Weights of a small transformer language model.
Size: 8 layers, width 640, MLP 1280 GeGLU, vocabulary 8192, 38M parameters.
MLP neurons of a small language model. Each row is named by its layer, matrix (gate and up: input weights) and neuron, and shows model dimensions 213-308. Each number is 500 + 40 x the weight over its row's rms, rounded and kept within 0 to 999. Numbers have three digits each. A neuron's up and down rows have the sign that makes its largest values positive.
A block is one neuron, or neurons of one layer that tend to fire together. After each block is what it responds to, as a language model described it from the Wikipedia text at the highest values.

L3.gate8:434434485460501511481541518501485527572507486494515558419545498459528475508500468492487531506516401542472460528490523489498480453504487523496558511521542450563467499546507528428489462469503477445566538532564486508526538539451488468504564534461478527477447534510566523548557473580475535552
L3.up8:439476557450419556541456461489589482486491521523509547419492486513498431427498419512523557538500522521494511510489521496549446537407463500566528482536534553473493493535513547522485450452494528520511512610506486460512542509521501487480477494528516533507484439488552495489504542496544506452
L3.gate174:505528599468569570540450505519538500512538434472528506455447551406507518504489465512504468473547536483482487556419532536435432501533546448505583470500498555519475467452506479484456533479532443478450497501535556447496454514464464535497476488517500469539452516532598464504437459489519455454
L3.up174:490535524535543534509507547549523556482506485498566461531540527397406507512485433547470511528526422523532461449506501486476417561547475477550508464413466555504525533507481485476474549494502521492478521386571428489480517520468536494489486514471475446459457472557452476480538496479555478477
L3.gate191:496481531443523553536457496523506455521520525510537525525574492499499514449468417619575505484531439505510540529544424552481524453456444502515447499558497517493475536564485500511503552438555555480500519526597495545458496481482467505442572455460541469479470483506490427437521555543585512398
L3.up191:481505511454535441477610552538449563492586492542542531501456510528522503424517471546492472514476520563482484561465487550470565483450509471480489460558461400465429541515524519517503513488567419439451529535559459581442502512510512541514491442499443509475482481488571451516510546452566546451
L3.gate420:535474556446525542507551543470465455508474500475525480461427510442555464528549509570562521587504460459550455552486478535489552546510518528536513482482532494476441517445430451495569564433465448563506509524525443440536596458465549511505592558534474437553489440506497515472491535531515471480
L3.up420:494406549575525500525497482507492528507481489489479571460424539495476501503555548556505443563502416507482469457551490520551457552483543427528531480527582505472572499505472484574506521497470450514487523476482468430529562542501439523569516494545549436506426523494523464447538558502499523479
L3.gate750:459450507580517467571516535469469474492523506493490524485555510528489537530533481541446505498479564535513496513468470602503450489510455477524505445512457524479564506540505525465499481466504451471500530512494519498542442533570504475453507458448520458405491590531474532506594530505478529493
L3.up750:462478555539527507563496518428459514487469520519491526454470495481473455489503504538444528496490459590508542483553526606462521463541504497570498432522491558480511438484463531491611511479511487448470547489455484520452490532531491516536577495517511406470507478507440555414562492483485537506
L3.gate839:495476572537533556518500487469499436538512428485511487503458518507564478535481525484538513515522490556547578547586520488474507477479420484480494539572459503482487461485509559499500435455430439463385417557515530511551502495440554423455483524511580514427452528474481516464476468494479534410
L3.up839:576508520517517527536508506532445523550466452464476522424575543499483448443462525450515511459576499568495491495535536529489520543417455514518495455547492579468520494510505549525483503458492543433479539511460539540546497508445471521479448491512533488516521501495530486446470467557441544471
L3.gate855:543532488572543534493494518481467496512564518555584468562472482473436512482474483495464577514543431534502480512546526508492439521478527495479490539516520527489502475499430476441517472504400482478458508453534519509474506519443500504504500499472520444464479499482389449547506555588532463564
L3.up855:512574470532451521530474429396499525456484459560416515510491468465486489522403480483500554519464500459468451429529474479520498489491568539521473513586454471528449584530495507589463560561509505484586444398449564515460516516548528500511450484423493518535477456483367556515441539530516465501
L3.gate934:528484466467525488481445457505525488504523460548496442501457491495516424448566534457433561506419465459464543550489450499459505527535512463519433419546526531468499483451502490497455471545540470564528483450512504504477515474474551428496463562456457506535435460523473463514479527530507485523
L3.up934:550565491473547525517588503483481448551502505493483518532507524479414461507526529592540548516525478494496503499490496550464454538516541511530526486567550453525506488445470441550449490567521482497509496499540529504517514539460521524500471414480523455541468466532503441535510461502525451476
Description: The token right after a multi-word proper name, mostly organization or institution names, such as is, an opening bracket for an acronym, a comma, or, was.

L5.gate69:510511456475556445430470509473570543566535537521484539494519458496509585454494508456551466535558456365436559571512426566508585532495512542472537514513462506489500568463497462489550455504460449468526472384512477498501555511552480476528507493488532544537495432476514514445486611506499496534
L5.up69:533509495452500477501526517521511493469455507482486555526490517595555487494451447449455473497539548507482465513445431611510486574475487542464524584548438542451555479480523524514530485511476436519506508534497479402496575637439466510506418497509465498480513503529472551480508513501509470549
L5.gate349:505485478518432473469563572514543478498441537473461571434542461503483510481535580533478493468575553536492547497525437514513483526519467476451511519529490544472474488482540499508492506438517440465477509566556449465490528525529555435471490464522509508528523477413422477468521566464568537408
L5.up349:452472530489509485508498506383545535546521506514478514482519478525461522492533448488448435530498514545440516465534547543491480483477402494452436456443519504451440523376462456452532488470427491544539502510557516454516463530503435542510548522458469541480537422527577522461510472499436509541
L5.gate1113:463496482529517514475562472490563568423492524484479541511533558487466489522511524504516419464532508459521451515568506525584471409549455531537519471471557593489440483504584489462515482485473432463518581459464523480436407536493486553487497505491554517530511518470593542527425489565453482563
L5.up1113:513503520472478565508490535508540455496498509542468496487531520547529444526486595544544511470487467455498477457507427509477496493448515498534554429509502605417443565454554551498480518436497558558507451467567534477505556521543445540530498535528542532499507569545498497431488526480539515542
L5.gate1118:516556528484508502599494516513520509472528491480435536461524587451469498518541465521520431553542445585459399492595490520553444456502494457485519422469500510521462521499499524516523446514406504521529459545546536544509517529463463502520470489594571518476502477463522552462446387490410417531
L5.up1118:365429559585505496448491548534470492558500516500552492526524512450496528510479457494522428495515506516526382503547509452431459441543518491504497573483553486499506482508499525554532458520511511483477504521492548506520486553455463527500451501542488553461564578530506521468513570525468513552
Description: Commas between items in a list or series, often just before the final item or "and", as in "Macy's, Von Maur" or "Serena, Clemont".

L5.gate78:504477487496541523521518564515577465488398464428509496463585475440464511445466521468599450502553513434416514542515567443564556501539518463484485552513569459494471457494537425431528473423532490445557413513479512480555521499495477498524591491507477414504502554451514438489546500540483502490
L5.up78:487496508495552521439541457503513464580526420536496476508478529524524462520520587525511527543449381525561453541546422507504486587475440558557494472495504424552494492503533540385415502516463467523530478456390449479624448469455541417501503526511495540472569480463558530512485515515442468521
L5.gate81:564504483467540470469480503500591499493489520399628544403506530514525536495536523555501541494575493456497468521507557379511476426555502498535492566458467498506450508413445452459513505542531518475432479547512504522557507519570494507538484559506485507507479469455485521535463573557543511497
L5.up81:492602466579534524454520513496558536525500511466544519401512504573554495459480537602504487505533423605480492565542451551474544508480429475489471522544524528507491554443479536534478400490565583502526559539509488468534459514513393482585469527533498470467513457475531482427506543483503479491
L5.gate331:521508520487456462481465506497415551463549522490545527522441524469520532421517461474524507446506533427470484520497430467561470514476535472515472478567498473541500454483494478477501464425496475422422521593496489550510552539525521564520500479459585457519401447577461460442498446461459474540
L5.up331:488535510460464478490482483505545493529459526554506546460560481505582557520483556525494506453484478492510460597586450537595533488517574524483515424478520482458473520426513517517521476485444494567473473455487471568497536556450423448533475424495427558498586516466532566528491513515460553475
L5.gate361:529521460489538498454528546461486486447446530499528471469530503528490515461471491531439508493488533460467537545492526479532493528503487527490477529479556536431527502439568496547489505525487410472539536522446506414536473450526525463476521558526504504485541545487511454415561566493460459519
L5.up361:489444553565519505522472551542462462499562481497463494472588534471476519437438502461543556478490531416560504496533537598487530539549464506473478591511522425546524527460517571525449495516490484490560463532497505481472446455514477461555489497505459538456485520459489541533492476543490455583
Description: Determiners, quantifiers and adjectives opening a noun phrase before its head noun, such as "such", "these", "many", "remaining", "earlier"; also weaker on "of", "to", "a".

L4.gate323:490495502522497540432509479581507543546454557518442503494493530452539490491506522500571523452462533463511507506453560525560500522414495498447573492506543469496426505472546499539499473522455520467504544482503543512512468522441488491488508515543448465531501516470517433485504464514534376518
L4.up323:461548524498600498565535533502503493435521487546523517468507537559476472505507463498470452539526499532522540486489503542534494533521468468555513459450439493469511481475524531521464519454501552489518454483520450474467403473490441502471487535458470490496445482549483501519518458520437534541
L4.gate620:480553534586475512496493504495539450477524489543504483500476592556462538568474590565515571472548530487481510520490475498529507429456542494481495543544518439423436545529551474454589534542560467449506512462476472533595535507539520542481529467500457433452553493530489584458426495562525514508
L4.up620:464537465484498411513535497499512495465537516516491529473517471541538495486473443436511472506506491485516424514441441428471498536550534507513534498463529519487506447516530454558474553504575564552514511516533515506516536486515485490486561488509546525621494516582496427473477548470429462498
Description: Forms of be and have (was, is, were, had) right after a sentence or clause subject, often starting passives: "the firm was later", "he was paid".

L3.gate44:497470412470507461548477577505479457521503505489488474521469522519514557530517592545432458526529462476558484512537477499445448487508476496502478481531554427493531493440435464450506561500521525397571498489585498530514561514453468494574466520593462499479489519464453515501527466495486543503
L3.up44:457483527586503489473481542513436545469538392469449450497537538523484551463442497428454412516515473510491488536471471539435502474456434484567498455495513486531546471455528471458503473481489478427541556489491508491497454532447469526478525465498519590519509417394506453456545487463528497559
L3.gate64:493575528557506488537539504520525427529507516435590549536446477463536535492436464493494494533539512486448510503460490459438524499503492501515485544515454525486484517475454533509468413577560494419524524570500493490516519491513495475460525521489485546510481417489459514491471486582489513478
L3.up64:586517551442440459507524478523512437481455513501548560507448532453523561489466523541489465545512426431482529486526467496471518563514465460525483572505557450517466528500477477516495437480504471537522511597479459475471556435504414515488517496477499560507498482514547537436524507568505490462
L3.gate80:566498522517514474464485508474482558471495430497522464449486590480532485536427522510483468442425520529604539502507481460488531526512494525567536613554461486472512453542460581567526514490437537431523489514477463472481435455449437504456509546445594451462516493543537497512556492497508473433
L3.up80:541475506465475515457545488502523504538430490455569488425574487514450548496434520442474473530514445489460533561591564508508554555531447436502512557538514600471525466476431489538469607519492524502476544450546500470511512575523545480530440517599534495471461532516510464526521510554582552455
L3.gate248:465523552500449462499506460491471536479453491481482479493535491558490514406439528546475477560487459461514539495507533471461519560524452424532489503423453492498534531510501489482468533502505482411490446386432514503561483496466477486547552453487592512540496567553550559487529456530467508476
L3.up248:407420433535519493500486493529416497499524503558549545508562528516481551535500504456474527460520510418451482446562476525446473533424548558509539484496520569563543480492452496527459541484445509433501446509472540493428459435531560549505540480452594493553510482468482437523594431516514490569
L3.gate270:500442541505459552556497438508482508505513604474443565530473545421490593549519456538528469487463429509508458421509490466542484461472551467475498514526459537565460449486504571488507478502574552538571546491512515518525507466478565542538419498524506513423536513507516461485501562537535488468
L3.up270:461479420526488566429523471489500529406522501509527464458508487516484535473426534498502453542502428403505473509488562538429530579489519542501459520501498459502550524461425447482618546468417492501493478485534455453550474564487536483524458569497513480465482475458529498467483513456507554557
L3.gate496:562538582500531512526490420570505520528481473504512493443552543545497532529457480560530529529556477519513515488520613530444516496519457488528531541532550556429539552516532454523468574500468432417515502407577482491506509528512474468513512559572522453518536505524513533495523487527565540404
L3.up496:520462502485461544504511472528503426476478534488507507506492471545517403509448472496459504431491468513564449506579466424407492506422544445463524556561474489481523483512516554542436476522471599500467452549490565499492480501453511450520500549470482486480477484507521427451548484504500460539
L3.gate663:497507478534514493542551557521523506493419496573556528519482471469512466423490481491492566564502507487504455500495472469478493568532538418519571488540469506583502484495512474387552445484474494516478495522593473483536550546517494515509499513515521434457514486509459479479523514446547543475
L3.up663:543510503497602538521446471518511486475519519479480501515498520503504566544480384446552441549455477533497493531559467510503407500510448506409452524457550484450492458551500503441496516565479478524464455473523516552569550469477479489522532448535444538408542510426573482512639430523487507468
L3.gate1204:498543463524497494576454462541470501488476428469502594471590516495535471521373494503497448540572474481535512496468446451464497540530518479591542495484523493492542544545440424526562549438510517439533524518538485464511472516500446527491451524493417524509473584499532521525535521497510530434
L3.up1204:509491497507526508519557446478498505527489488515515506474480536483466543565523494527467596476520529507513455491428469540427508554456504464526530565540472535545482512494571539451464504474437528535433490465549472549508517558503485539522524551493507559496491563470635421558472472445494500564
Description: Mostly each right after a preposition (for each, to each, at each), and less strongly other determiners such as this, some, one, plus word-final suffixes like -ers, -ing.